config.yaml
d_mlp: 448
norm: "rmsnorm"
qk_norm: false
tie_embeddings: false
optimizer: "adamw"
decay_shape: "linear"
MLP neurons of a small language model. Each row is named by its layer, matrix (gate and up: input weights; down: output weights) and neuron, and shows model dimensions 0-159. Each number is 128 + 32 x the weight over its row's rms, rounded and kept within 0 to 255. Numbers have three digits each. A neuron's up and down rows have the sign that makes its largest values positive.
After each neuron's rows, "fires on" lists the tokens most often at its 100 highest values on Wikipedia text that the model never trained on. A number after a token or word is its count.

L7.gate201:115096098146163108087194081124148133135091178115103187116177153129118106096100141173097157122128120146141132100179128174148122074120155146147098130125123145176190073150138151106133067085144069170194091119125147177100062120094112136110183172116124126126100179098144148116100118167110100081201126078129148119144086145084160107073133113130106150114161102034133124135081124149140118143110143072144144127094155160105111128140127150132097121102168143091186142097227140077106063121144115
L7.up201:161146112131161107136136122148125146139140146138156139171090154120112099135122137186149103094084104119088120112148089175122128126169098116150094166135102163133162087173155131160097045110156136146144135154098152124063106083130131152137131165100135097095127076117125134073164143182203134121177132132154160103146104165172148149067152108150153152117200120114099199188118128160139162095107162060080162103142118147089173039181104177111171157118151214056113121137101106145112137174102151
L7.down201:144096116097128113150072114106166151143109146102066102127147120107157114236118126099195114105201125151098143118165070090240104137124105125137116141105075042142096178123132148093160115148119148079077167164074086129131142135193157129094133077065126161151140102110142168138103104107119160055113100078105132106104151172131131125141117100168126149116154158142106141195139130197128116127090115149106097106148158142146109117174158123141144130103108089108157112173106145090101072136130137
fires on: "," 34, "-" 24, "'" 11, "ed" 7, "red" 5, "uta" 4

L10.gate321:147096150116102138085140136129120173159190106108093053053153081161148163086176127112145155135120137137094177150098187181129096105137169154125169079122194123109127079135115160129105157102129115153153133065131160120138102126083153137143125123106128117078150131079111135153094100151067110079117082113128129141190086072163149099130083147104153138080186153126128049103072148137184140167147140085155121141112144170099065203076088121161110087086138138146163144142154184122138140117145156
L10.up321:089113124075141127081092105140074180170109094108087128148064089225175110125114111184124112166145154126150153183190137151189126107158105109118179102097100156097192148107107096225099146113125096127134116146146105134125146161160195152127109174134108068116095153147133133123092169107077145148087108084104139183120152106154061093136108106120102113137186177076146136144121099142136111109156157115188146132119160169148099187143097152088120162193138154132137107107111132135088143133138093
L10.down321:166092083117098130227151106163109116101205114144103129137166122141121162218169137124084132134122135102134082060099206130110106080082179115149170130116140137124201093123112162081154078103139145101108123107137120152113126143103085116150115092070118120160094103136077116117121133127154145100140115151139083162150146128084151117188102146145188147085064141121142125125106153095168171138131145083100139129105096117071139105094091122170086103124156123095105148136091108174113126109141244
fires on: "." 64, "\n" 9, "," 7, " \"" 6, "\n\n" 4

L9.gate91:132127107109148094107130111150150091065142121144152072093183075133062097113131097185160128184195110117114172193123152207154099139151114198102101116123104102123186110180104143122147107156089116146117125124137104096154151153097157106158132141146074151128085081166088137117116114097093095109098088070077122176162137121190087174073164153064180129120117133145185106086112148163128148116088120116119155102170128129108106120082120044150121147134090134121148088087187129143103088127142101
L9.up91:141112096139173106124124116141143130098151174189091122113125139127084087142168099168105207095086092076102141079114105100143089132152137155125112152176154131142124112170119123138082152132082123117056096139083173112168074179149111146155090100083109129117116127139098118108097131175106167130124130152133153102140133135108127158117118154084102150085091114182075123178195098111097191135093106121154143042090086128094118205154053142115163125101123155138044164124063141177163090156122113
L9.down91:162135141132174140055124123180107077119095151105100160145086141151112194061118162098095160144099150134130070125153106167112092155133080177119107098105113161089098149096152164142106120111108127099132111171127118113136198072117117119148095129155120084103148166169148087170141115123142105175150084059137082121130120108170131103174073119188114128174103207143199142093138130158158140098112100119066065114107136112107218133119127135105100075154143070155161161146180137150122158113084120
fires on: " (" 48, "\n\n" 16, "men" 6, "." 6, "-" 6

L3.gate57:125165099074142130147104127121139088167155140156157106156147125095152088104212131145119128145138127185058136080129169123156123103181109144121083070098203205161143088122132145113125095070173163122069110100124109055183054129163096148108063120093147147183148100102105150083096157112126042152145101156091145134101160041088153126085123101129112131116128136122124138141116107110146152141102091149078084159117096099137146133125116061146109106142140119143148107111136112093120134205133118
L3.up57:150135119077103178148113089084165127108068084163140115146102112124064141119123135154092097125083196124127129064115127157112121121182103118102155072090122171182141091120126175153086112099219092107148108164113136065169091067163140160188124118129136214125144132097146128084110096102148100114147091111182084132110086131153118087126103099124165112059110092133128110187149101163155100139179153169164177150141130107150125147109115139104089148096150179123091133094162126081093147157138068
L3.down57:139151130140120120148167089152120118104122161143105167064186165109203081255163141129124112154183162114131099153115136130148081122153112099140116111139136068099100147113144113212129132143117169077111137142122134200107149114092132119119069112133122094150161139041068124158074142162185141096163117106193159145119186098104116091151124158126137104162143167175131120120091145105118140133106134029117184159125157139129123118140138120114105063120111123092098145140134111139123123148113161
fires on: "y" 22, "on" 10, "ki" 6, "don" 5, "ie" 5, "ning" 5

L9.gate250:145160136181120162131160164172126124092167196168163134114128143123104138101093167096116115098134108143108148105138194144115139125119174131110155124110130109124192068113119184091106135134108166171162111119094032159127112102117099106088159153116146138082114145124129132163115106125132172148160103061152082161137111114137182100114113144096147079151138105177201161197154192144173183180194129071113183158096132131136135144156122147131114171125118132072176181114106092075095101199106148
L9.up250:148136107115154129124115167127093173120131139187100137123146092130165131109209100138128139155136136105149138121134096152142201181167133134111145155118108165111130064092131110132132120169155119148134149065161131100160141076105135139082093131145102088095118145083095090098155138186078146137148072164085176088114170130089174092136144091176149132133094162218073137096235148060088165148125086102142136090076114134130101077114125163162114106165159152097132127187080119113062119147132112
L9.down250:148161129101154113033184143194095128091072150109140165163150162164157130044101143089115102176122145145065157174154106138090162123104073108160200038114166128063122113115103177128154139194153129192095133143152155091178151159099122094160087121124121126099120132104123105198130140111140147124152071108153116102149167129131092123166116137116112075148137153144131109079106130136122106185129104131103153101145171145115125142096111109161168139154087137140067091159141147160075091140155094
fires on: " |" 25, " (" 12, " =" 11, " used" 9, "." 8, ":" 6

L7.gate85:169137171160151130140153065143133033085137113067157126117177126138186084116139152106141104061169140138112085164154169127137119135102082114147112099081144119182094170128101164063163144128137134124088093175117153138079163089115124176108147163139087188113136147131135102102079132153108104101089141090164165164106109176098117144102122171122090105134151170166085119175102067135139123181151151185018181146117119129151084104142108119145147161131134127087124136122180110164103082160140146
L7.up85:161184090049094151138106164180145130090180127104116109107143145141171159127143151168093122149168112161145140141115131148125138132131104093095113153090108075147107134096105075075138049122115139107121152099162128141061110055198090148132185164134126151156143123144120170144120138126209172142167084130160137089105114157120158139147221148095093140159129115106101134147161104136167096149118096172093093102089102095075090120180148182136178096105108125136068119097048120097115136159134093
L7.down85:149096119115196116059171053124108147115087153149180125079109133120118145124115115138081120148090134106219145152129115125096123116147128166174164166169128138123161141199114156181132152114192101145198178086174088083149157157114130107154137121116125085119108102117141149188132093107101118131138145111085086120158094097095115152082094111192128177103112137070145145103128109114163093089177075153173093127145145157137196159097155080088132147141151121174160085111129185105177146086159129
fires on: "s" 20, " also" 13, "d" 8, "e" 7, "id" 4

L9.gate48:155163142134159124118090092152053108046165090075083146112134117166132111134157099107119160062090168090132131150172139109118130136103150145153137123031113146083109137096050157136071125127090148206118175129144110108105099109139135088176112128109164112120104088125133185120091121212075213115126124071133132145151111167063126117109149155151162125080091116116168179124124159104154164142147133164137070104087110179158125140133138111131133075080150071130112138124147106138119086153123125
L9.up48:120167150147112074113117104167148134156118118141123109131086093153146199109192114141077130115147134189083137198099070167119145107107075123122135154102142128126155153061086097114120108126113148175102122125171151090105127118175099127135131121129117084135130138084150148142132122185148135045131162101157179141136116132172151080178167082132073095196132145143141125170118163145153128146081149165147164133127114158177135109219115107167125109112099057121078078201174130156112095078065130
L9.down48:088115154125120137164107100135155164129165171084125123096138129067105179208121135123141161130107135063132093089141185118155072100161128097088163062142128199177194110163152135171164109108115075115134141113071094140096106141118119156136153110133182191178180152129101095101113147086135139169153104151142087093142155109116038186089139153095101153093143056164117051107142130162120149127129126085115154103138118126124130123040103122128111136105130127123133110163121148181150161149094084
fires on: ":" 29, "." 21, "=" 13, " ." 4, "," 4, " has" 4

L3.gate364:132080106149067105120154131162153117101171094157132154116146156127145107069089126097065121111182154128160126103185162115146144140166082167102148112092209154149150118074100126139189177175067133104092090132189136117171125140125148180109177144101143089075137082141162171106103045111150073161148128114147090147148123103123137110162142062144145107157130120169150086122058160123166145133077133142126118123124145075129165144161136126138175073091091140155118144167103123053104111094128071
L3.up364:170128140157112134120113135208036170112110046170125146086107190178180101123142135112104081135165128188078158143126108148137122085165170111109126100155115165103112152118147131151171172120180133171075127140159147095187137102083129117130168150093108113110112116141159141078110139135129117081138130088163157120142170135131115145172164069143122158122133148109140178118085144145116123156077098056162113177183111114099164145062159130200117143104160233135127137104130125167094121107120149
L3.down364:121114136128148105097125183121143135137040096175153122208113127155119179161145100144074098142120075154158116114099106133086142063169117203095118135114124144179117104166166148071071145141157080155114142150071180162144142190134112164155169123232137130061121115138093163138129106068133090174117141112115167147121114143184137096120172156150140160080078127166137127101047154108090132098090131109129123099169157121123143076117120129140115136118152157093094204123133147129114123149125158
fires on: "f" 21, "on" 10, "ing" 8, "t" 7, " Authority" 6, "ist" 6

L10.gate51:135111131138182207106115137090113175158133105156114195122127122050169070079132164136117110204171124129056144123124140121154097141118165161093100122128204098103178125146141104102099133105121127112144133120066183131165096154080109118128080122159152071115123168142154077122117088135091080142163147146140103147209142151128118129130118098123131135167120065152131128149139108101121075137145140079132065147155120091168128139094152112136108042050161108096195123106137150133196116104139134
L10.up51:127129117128160148108184115108190114100094139163113157088140132172110100110104197118200096151143052152121131122075114111136141124106122114117117127145152155110160139207104123062144090069166141118119168159110100060170117161119154172173146115156137108087159117131096139117117064105107148115111089108151114170190096057180108173129096131086162130140153084133099124120147120197146061134152129116112118121096163084175130140050139131134100103082096154190151159166139116166184133065117116
L10.down51:127097147086172158133150144151142107147124096105171157159143107097188147184101185128122144145124098144157143070072100089123117115108192134166113083131126125117166154183154127115147150077069121111117146094139112138168106125136179166149109089173121095110166148152101180057162104181161099131118126127109159147162147162112090188053073150080118120200086143169081093160161087087137123136093132091111122137097173091149165106122077108168150181077087132117165114166140095175193116141130150
fires on: ":" 18, "On" 10, " on" 9, " On" 7, "born" 6, " –" 6

L3.gate394:138109079121066115133114141124082123119114069091146127072131140147151156157166131099104122155116164157102131149168119103134136085093131097113154121093127158151107114123079036133119162130059139130134188102149185174085106108112140114144091142161140163108119122095158114117109109142147118098157193123153138110157123131090181108126123153050115120185089142152088145171077130062137099162130122108064086150117034090128084178106111152210112111095110134097144155143148125090186127154193060
L3.up394:126120130104096090149177119139154110140194115129099149121135100119126115117192170159147100067100098151101129162119119158172150104058134092163083146177164147113103132177181126125151135058141121124138060088122128116141143225138128134142135045068146145158077123133125205112159136145132139123104155103067124152138119177169161105129168060184206135111192104115132118185151106109102125092182146138122151084132164121193107176167154152143119103114150143179125103118095146127130136148167130
L3.down394:151150109120126089019114099118145148167153220154112074133130124108137131103090125147179126168121181128182106112155161126136090099146168123192155137090151101063207125087174134168197112069087079121104129094127098109122145132140129111128115093071068110126158123081071146131190137118136114085116138081163085192135140134110116167108176177106162109087152130161169072167133158169103091139134128156127130145138130107124104138123099115090158099150138134147082082142133171139147139093089160
fires on: "th" 28, "h" 20, "g" 13, "ch" 7

L9.gate249:147085105093152117094148105175154156110097129168144161096144107052113099109127121176071126134174173117111131129186195133068126174105124154112099109150150079114128106116136103130183127134090163161149153151161159160123097186143121199111094126148149132131150154170177076097097113181130062053129135130145069107155161066130146117145101169124117160144088153100149129195127179123102083142097176072164129179147104108129148162104104104158191098109151162116177103095175137101134107088178141
L9.up249:129121093109166121141144126176121155135115153171137102048101145094092155147144108202148173174053123099111130161173123215123178134197097135099177129109160097095146115125198119082132093107082145160113137207105130096153116134099172103177134143126086144114126109150101046060073085109066194121126175111150108132101115090159149129196121153128098092118133113124108173161098095100116104127102162155115125156165071122141143126145155101115169089134121183086124135133112130141112135149119089
L9.down249:180120101140096148068117155178140122140146137096113111108116104099146142025083145119153114098142109136161130129147131126190139152123111092104208111152100172119214132100090138095115107153176092143155155071163130080180177141124102104044125129115134102144132170109087105140162126122125142142151060112121110036149135121143127158153057111133163159130135126148102101092196118152130138074103143156132127116103157091138097104123114174127061134119099129160176110124141154161045082118126063
fires on: "'" 25, "." 14, "–" 10, " of" 9, " |" 6, " t" 6

L2.gate328:150085116082088105118094082144117103169097161121127141174135107153141054115119113150096179178198123132176187139084168145160166169133142147125140118137128146180112151078172150087121135149169131082117148077152163158129143095113129128110112115083090155091105171085148134093121091154157164111112115152079116127165132138102095143109185121147160127151177179152026112194104156169167132102205164148136141102182116140085160143122113125108149142050097090090074119088136131115108098162164095
L2.up328:096105156117152139143162181212085132131044156184097203085177117157158138114110075119138096126133163161151119162098158118123124100161141150145150104098122088130138155133130199114149142126135145069203086134147165179165068093096103039127170101141094146085129131117163130124115103118150101166142125130135115109167112184117143138152201142142132112117157068137107171176098156136106101146076143135100097125115119123140132127103109181127124164129176127128163183135188089082117142146216143
L2.down328:124094151121150073120116147086083112122105157228168106094130155159196138164136135138090126153099096064155111147126126129117080185156176125124131150173145114180104161141187111117076100125161129128083121147081106194140133095137189197144133139126193093102146084077116157064076126116097151086065103109088174106166110159148186146149134113166149095112078126113162081137137125098135157085152090153096108151108139142088191151181092124161097141126132120134102146172090136115146178142134119
fires on: "ing" 36, "ly" 10, "ating" 8, "t" 8, "ting" 7, "hed" 6

L4.gate253:109115080153130122102131104138159131105145143162061120080114148117107132121107181163125195182142183157099133092130184143096119139146138127118088138136214164145113107125102122056170096173081123126114132094072179179122136151113098141185151165098181135150062115182131126152130147119121145112163168123114180179150107137107110142119154157166128125174081096180155095115113081093088138142104083100176119153085087095137123184107139094188187171080162099103123138139142151125168049108084108
L4.up253:104089139174118094100104078104178140151133208104163107196125101119111168143097158148119096123134143137154105079129129131141103096139134124150065100083138089136118141126142161130149108083127071155174131125127155150095177133118113121178104137111130035112085111156180162122176165151140127124130138100178066122091120093190183202068140165140161121113127064092204165141142116088101090153168152152106160118124096137114114212130128121137115192140174122092158115118082144150102112118092072
L4.down253:090113118110152089119119119161094145158178142168155182114162169163096050255100094085103145112072144064160136152109153125139140130177130105143137174183096093119160101147114064146176152124129166098154081156183106156110085154130130160127114140112136140123095174107143112140165176089087142157132137152187127122147081107125140160111101108076101146116135162139098074095155147106130162102113166148160123133149090132106142027186108138108112116144101078114075132125092111117144151153162084
fires on: "h" 33, " of" 21, "il" 7

L10.gate378:044098149151138165130127141162145110130134168122132093128080073152184078115152187137126113147199154098089128143165164149148130134091169117150102126125156143140154108148136064096141115099074127103153136139111123124161054119104121144149163149126090155118162135093168058147089076115121116141140110162174137151177174144077071150151118129084096088125126101173122108099147123135094117144088179117134070105148111103132092184138147140103142110000159150142091097115174098159199121139161149
L10.up378:112186135115111139131145117165180115136162148119070106090143136217166136147121136138120164197153136148147146083149100125084120162147145170084076093089116115150179097171092109153119173070123162104116170186141128087084114111113123118166068118153140135062089113101159122082130136102078190123122084103167095167087109150086098188190143124203096129113135157095135190090103102131115120118131165113135135079121112131161093136165115158102137127092109168180164094166051111106124089115132097
L10.down378:186165142127153157148093138090165118175116212145146133151134096089117064115116141081123100152129152168134093110052137096163115110166039101117162069135164046112125119165111118110104125081137148143128100120108119089157148146100152115086096101078154128109133173099101156109183116061115099154130141079139178176112128168126096163105130133087099119165057105148112136096137088151173102106142153100129162132144158091153173118123049101136169062191084133130122120127147096141174082133134102
fires on: " on" 25, " –" 15, " office" 9, " -" 6, " for" 6, "born" 5

L9.gate4:120056098131151065110153117132143126103093097170118122133151131086151100097132173135074092175174116118109112104153181139112130191135115147144089127103098147072189145126141142137156102126129140117177142098132103159095134171105131126127126137122196145113095133140094103151077130107109102078115180124139150111136160124127204104142082156114075162146135177088114098090046144094144127153094158143149114068205127148107116162059172130185150119120088112136162093192199155065125110143211128
L9.up4:103149133088169098149158103122107208070138153181177129177150147121146132126117167131096112204121096154092109101148157171120173162134113097109160126184104093150122137117144153071134180177138211208142157116123130171124141164131143104132193109129103108134077145101120077087118083113078130127116149126110140111177211110131177080203098121137142153063115166086163135176103118042121156125113147154130083132126101081107150083165156135139107129124133104160133092145121133163133171157135149
L9.down4:132126126087112109136137130136148103100185174079132128083120129155122115203120138110151114145106103144143113162193118138159128152120133081176184108112134095145111106173113149176171123151161148142141104131148103142204166110072107133066110093112062091152145114178201159124161160072075176134111146114101130128100142087143123131143144121064156096181140123166132147190135165113133159130118133069118178151109166163111077065199127143098092176152103093135136145116036055140129102162153146
fires on: "." 46, " ." 20, " t" 7, " sh" 4

L10.gate202:103065099134082137135138111184118131104198141106163114149137161121126081144052136187095152110131169070160144089135153140118118144153157131157089114115093114118127093118153105162174122113142133136120163141052156174205077097142123099126147106114153159192117104160162028144080126130131111087163153134137176113129164126145155123074105112125124131159188143176120192084089149121167116106088138125144109181157123139134112141122129151092211067081128134107206124155161153133186089132131142
L10.up202:114140141136071169094167129065139119117112148148123163125130135133133179103138132186202144122178066112115112132179227117126134088143123177160088114177128117155135149128167147110094119200123100104156203100092121167164099168145160151168086168147113085133085082131180103071091122095075184163131148100106133146123146144178102078135134152116157131094138119133122147145096144188092075134115098156105086162097194184132123153112157099118124130146092137147210146159129088164088128112103132
L10.down202:151066144090149193000170117137115119112162161136121082144117138167188134152102109126150120092143136129112134119153119108144128151110101137115164067117136174133111043101109132136090114161117138180148090131139117138111152067071156137144133160124113162128148139149138078063120151131212102138149138087099138162143086172149081163098137120141130101117124135129166176097148139133180160146154149122129143115132107110082094115156096149089243185151161219133118085122153139130128100110136165
fires on: "-" 39, "/" 8, "–" 6, "1" 4

L3.gate203:127119151119084185128139134202153085112119106145172149178155123148109098072124129142094158095074106205093108130129142176160103164153147136130132133131145086122104122126101115078133084124134050170067148130122123134057144156086098140203100094127089123043160127140072151115078156118135104126154124085134112076148099141107187156115166193166097143167178115134139151152101079186210106119101150139075181089130122115099097133109107102147123122115124165152141134089138120179135083166096136
L3.up203:151099149069119187120139140182150120155147089179163138111102127131141083095147098147107092159113171160075147156084094173100186137120154155093132138141136159159149150159103111130131109146130151168103131110081144129112115146149165165109124138144110081123136127130025098162098099165128169155119166142113108075113096156105158126145129110151093139162133120110127123104133132133141172192065126125135104070141035063094132236149142132166121141144108155226092081159147115146149087127054106
L3.down203:107179099106141149124159103097162109109109122155089117122120084079190159183172169124115139142120144113098136168118089112114076117141181092086091128070129075149140181136172196120100121095118136128176082143172176085195132159113069147100135165141121093150127139132193097163140138166117167121157148135134133142079135130120111111160116076144161140063069181155082228090163080077112111163099140097134164126111112105130088119127108093130091125143125161153116132162063126071152112114136066
fires on: "s" 49, "d" 14, "rd" 8

L7.gate38:136102125131171109126113111163111162109136162123137124059121095068159155090124134103120094158093160149121111101136088142137113107112123190077112134138117107146136141127118136090076167089043092199138130098158162148126153140098092158133155136121089076070104109071125142136127084151141156095115142112116129136162131132091111098143111175159140101116108095137137090108097163124085173196061187053178121111226083130103168114076120040106073104117156120060129107113099087100105109123167138
L7.up38:155129153129049137115134169122204146095121104154111125131154124171101143132228126136100171134094137176174146126123142101086086166128132153124145189137128097120105132113118116174156105113110121126094131120120108131083134113124139122092120110113187150146116141104092100115142093158181115080112111113102117163151110096165099156173172194096154083122147092143088171174161149134149125129193105133109061139129100069163156131162178107091161166132210121108053137144077128156065123085212183
L7.down38:121150139132097158208086097116167074150180188088116106179123100138114083172079148166089118112159080073145108161148155117164122118152139099082088059158078082116134143136123137087095109106182145100152140131079193128129117193150157175130153137118106166137164096194136123135139135062127076195166137133096119115117115160091116121093188100158109201149108135151085105151139127146133106087141098138120153149109123139154087137152169129136136112163163052133093108080115166111175154129082083
fires on: " of" 28, ":" 14, "ing" 9, "." 9, "e" 4, "{" 4

L2.gate291:173138111147133158103159130115097136125169171125124141128117140179043201110117120152102116125082123165111194143114157119198096160157176119052128140118122150134095127126087145169131109137162138073106164147118085104159141156105135105171139165087094135119100118182123106148131161072110107151183100150135183129145107145111207106145183133106070156065192068159141165075156130091129126163130129146117150114111065122147123136181165122130195129117094068094188162143117131148172166113086160
L2.up291:158181074203105087141157130082143117126181177150120109108096123188105173079194153136108112119089155142143181151128139133136148126136140103125122116126143116120097125176087119136177086115103137133104102083103112095131115148126105105175152124134100126120122186241098115138121159086157135131145067160165112077162132142072186120184158107077097174083193097143143183122111105129102185173132152105106163155090066102167127078151105139128129090131123107121165198138106178165143127141168126
L2.down291:116142167071165108255142140153158114137139106142128146150130173161156159255135093167152167107154101133123131155146068093188166107138156156056145168140145163164085128107144144138121141111121128154121075138154174131086126106126130127137124133132137075108095129104109137116094160086127155085153115114132156093113092104139134089136135158121190112094145126143116123135132147117154148136166147090111140114128157153152094127165118110114138137071124132122120118114110138125128120126139146
fires on: "-" 30, "F" 14, "G" 12, "P" 11, "W" 10, "E" 8

L10.gate394:153051158192112122085143111099155111152087091110115074112124104141134140121121158102104169098156194156144118107138177193146090135157125055034166107134112109126142129056192115143101134080122117138135119074154106140163149095117118133161155099137130134108146104108078107079144108146112125129153091137150103137140143074112143078123105152095086194196141187060106164091161138093157166157158129148151149157140068107125146175092128152144106121134126153120129102095193132217142120079094137
L10.up394:176095205076117095131108061124162111111087133127133093069175153121172134165175108090169124091125079147089099140117086145197194115145152086149159058121147126107097141143104124114136142117116171175132100105128065122132139079182142130177123146089134050133120103108124144130142107074135137094084115146179160134112119132161077126134114127108087186144162104116076108116127111123101134080115074077169155129126110153152152134123175139128135129161141143070140165084123212124190146103051123
L10.down394:171185114159103183161174090116110215074125152193122154157161128126153136186159154123123139194103116134105137078141121098089135113101123112131116142079089048158115109164114131101142131157111139106114141183086151150110122111142157138077057097117134145148115091144150131073112154110141164176168101126104123116152143069148161107116188143104167145061091180108146121147163082121144139169180121103141133181114177129094104144201107139102120196177097096134094104178093120112105141177173117
fires on: "\n" 33, "," 19, ")" 8, " Cou" 4

L9.gate336:114140041137198109100182094117144158105128119167156138117165175119132113077114129151073156154143130055113142107123088143090077164094119138093149068144126073105163166128168116075135093166093128165136132132053155097099090180110086124170129140092116122115098130164132045112167138113129152131180136144092058134106082110168155117177130077151156143084103059103143126146121154151142118165202184069154161109130121111104117074134121115158137128151145167111135118143179124147070123143107155
L9.up336:194137144098108059116121140164146112110131111155131106113117124071188134139134058153142155128167076082143112138159111049138112144160103129120156153128125081153116122162168122119101111113095103147129081140098076110158133126122098078113187207159101127124103111090174169114133118158145139125067107102191139104125135133104107180101128134126117111027095137090150104124146137088080114109080091111120100168060049122130160129095130098076075145114100183070132104102138059133096155083162133
L9.down336:091147158144071107121141108098100207109094138076181163202145186163088136013128166157153147112108108108087154133158135125103108110107135142144128131202138145142148105105156143090181157123088121131173108099102141170172134124102103135122066144111063144143169125111119096122121122108097104150086139155105099073169132094103152112142107145191083195127160131148085140101129130183109171071100130109081077157106158176096101158119103130076109098117104103123129147126116096162057147147079113
fires on: "-" 18, " St" 15, "'" 7, "\n\n" 6, " spe" 5

L9.gate329:129098106186106125124135113046130177120123114122135135143142081164146130098179145095091114142156130128149132088176138123082176118143099151159099094150155176050186143121073112113174098142071106133138083103107110070145102149151125136115103160090132127152115133161123101159098125093106060108150134144120210167152121074086103150137104132090111096152095131083125174109127061080154106137129173108197109148095113107135172119168109141125118075108123149028131098143226136093104156166128103
L9.up329:196110112092084144140132149137142143076105096137143198135128179094147099129145068137153215082129089140115147138135168085139163181102120107149131155164110075101171095177109128119110029133158113134159164132119137127122128126139126179104092110120117169142110120118100193145135151163109143082119157097172156128165138159112190092079063177157203105099101156112098175092138144159134107127172095179138110160172124149141164050126090100114156128124154132078158085145167125136165149159146179
L9.down329:189109133174104128121146179086144114055110122124186203144085145120134102191151171098168141119121149136126132086192154092113154123161149140154145168108111096121142145183149107123149111147107147168129131133135103122081102205114118211159116100082157133128139145114102114127099167175129116171156124131168192168100134153087138097160107135150164141076111163128096173141124152168136080151149083162199134100199095137117121156148164132184090147132103136114101123198168080128116164114212160
fires on: " \"" 50, "'" 5, "|" 4, "," 4, "ll" 4

L2.gate152:129113130127149109095056113073081153082130041119175089150098154105129045142137138064111124164139175111103157135119134093128121097067121105191135138103120109154139105168114153089148128146126125117115170078082076160099140109142128094151131087062047139119171090138161088157149071184135135108125139110110141138139153196137114202178113138159088158177157118078178122095139120117165111136137150150130176122154070188137146150193121140154109123123128153167165155116142164093080167124123127
L2.up152:165116125123128096133111105062095144105153135135114160150108163136089054129114181108118153180121179154097145104106111106102089133116108114154178119100119135140119158218135092063090123170209121106126179100114089164048137098180158108202106111071114122144103098149138138171150079152122121111174156094141133167141129169101159207126136126169095144180136103086123139012149151105143146133148166104127128154122105125135156146122154148125141124139125084156131179125108156066109194122108156
L2.down152:167163136115137105003084121099156137149106127129094130143103119143127091255096115143116136120103128139129138104153093154076143147165117153100139131123146131127096116128092074113063134156149125115098142127122097116157140093143168154117123085139142128118100118128133173127123125153106149137132145113142121132129128177130157171110180129141090099156104143109148105152157124165127109114094153137139104118079117080123108128146155166111155182130143100160129115110140131104090193117109170
fires on: " e" 29, "He" 22, " we" 14, " He" 8, "We" 6, " they" 6

L7.gate333:143139123116139090123086120151159134076176154096135068169135196100116117130089089159092177152123102094115132111166158156104100125095131209123087120143142141145109161131073132107120061134106154126135188154091174084118074069145118187167080129112106110136135158088117064095104114133122133065129133127147089137146135125127234165149155158125146128117161126160118122146084088182173058099119121115148079162181141100130105120119126149146123096200085080126140107108081185179130120115076108
L7.up333:135061182124084199129129093174127103124119157113139148181137134085127106138138100179180108071147091133157125128168131124109105123118116129135113130086136126111135148055172167086078181094154129111103130071149112164135079053108118126180156150148118112128155029169134102125050202129139117085103085083116078112169139153087142181126119117108151114153153099132091151128038104119087134139164103086117134148100129153098091166114104155110138189113107132143163151126115115162054149154106122
L7.down333:124134135190122165098133090142133125154130075100105076120131160163057091113131173100130164119127175125147057131071106166112158062089166135127162103061124148105119097159115149125156101136152124131144088077125107107137155141143135039092117113128121160179109150114177085093099150127143177174158183145095099151161161091133124095118071115152109162172149104125130119143126112090077111088181154134159087056162090143167159129149169089072102121168156126160087094104144172142125161111158043
fires on: "'" 43, "-" 10, " 180" 5, "–" 5

L3.gate272:111168062145106158083061106074073147129098198157118116158123149079137170102157164128122141189148141101107177109132162114129118120179143057084096173106156140124108083120125087137129074072188137127110172140116155129069120121166147098104135145095135095099113077097138111162122132096144118133170144124123173186081147093152154182175103101094134137125118138105157084075111126091114118115115175124095119161161125121165111120165052067223104106148110111082098141158117084161134154119079123
L3.up272:098210131108115159143068100085155099110112093154154146161135160078167202113182113132077130141100112123116117111112176144078077095143160118103096178100108156146165119080137147173182120122149096082185100109121155135123134093109111100182094128122111151084093112068130158155086146137164080136138133149131120135116154128167134191098120139134115066112208143165150133130107143156133139113189177140172144184109145092111092091084084097150072153073116147065080136153136091152147155077080118
L3.down272:121135151112126083197130134193131115104248153164126175121180104126108119244137154111089120163105168133159106146092119125185097142079133145199136086157111104108099148117105138099140162144143196119167092141120125168139159087091124152188124062101133106130133141132077170136114167181088133051153137144137153125176126160116070107164087133152120084139109120167138187147112109120136155148136127126124169164096103079104076114159134110128151105079147086140176121157116113146095128144147138
fires on: "on" 20, "y" 13, "ine" 9, "ia" 5, "ne" 4, "t" 4

L4.gate386:117123104144158095116152164143117175128139103168146161118140123161131064106119159152076075125134190149097148126143157147144118170093161142136137105099137158130175119150123146129092179133103113093150106135100185142106118158109034180118100132126168142131129161174147117094091076203138120105148152180114126191186187113130166114153142144074145139134110136165146087116104152141106071153071088072141098114092125110111114192118155116173115140036123115153166062157205139074091152155117084
L4.up386:169082125138130062117157113104144146159094087124129147130093161031101119115115045149119135102125067132156110113172135154191109116157155159142145117096109173185150134174170115155088190141169083140153133054091109156113118201107190122155157098144070103080076122108150132094088136205130112132113189129085150151099112129193174142134096111141145142089144130134167090120101148098126169112137139100107125113159109132160149124097202150174134136088169122152117092180162129119095110120106096
L4.down386:098173150091093122100119059126091136085153158129115116144181117121153089227143101133121107102147123082142091142173149165120173083195153154123117158147112075122085077122159123148168110093119104073123147114142123149109166113146101142212125132108137063143119113102112123105177146143078087103132174163101134094151139164073138107114070073123110110143198128178140157117059123110150211094146108108121142163190185168097165115147100186093098110101091135144111152127130140149140145130130182
fires on: "H" 13, "W" 12, " of" 10, "ate" 6, "ine" 5, "mi" 4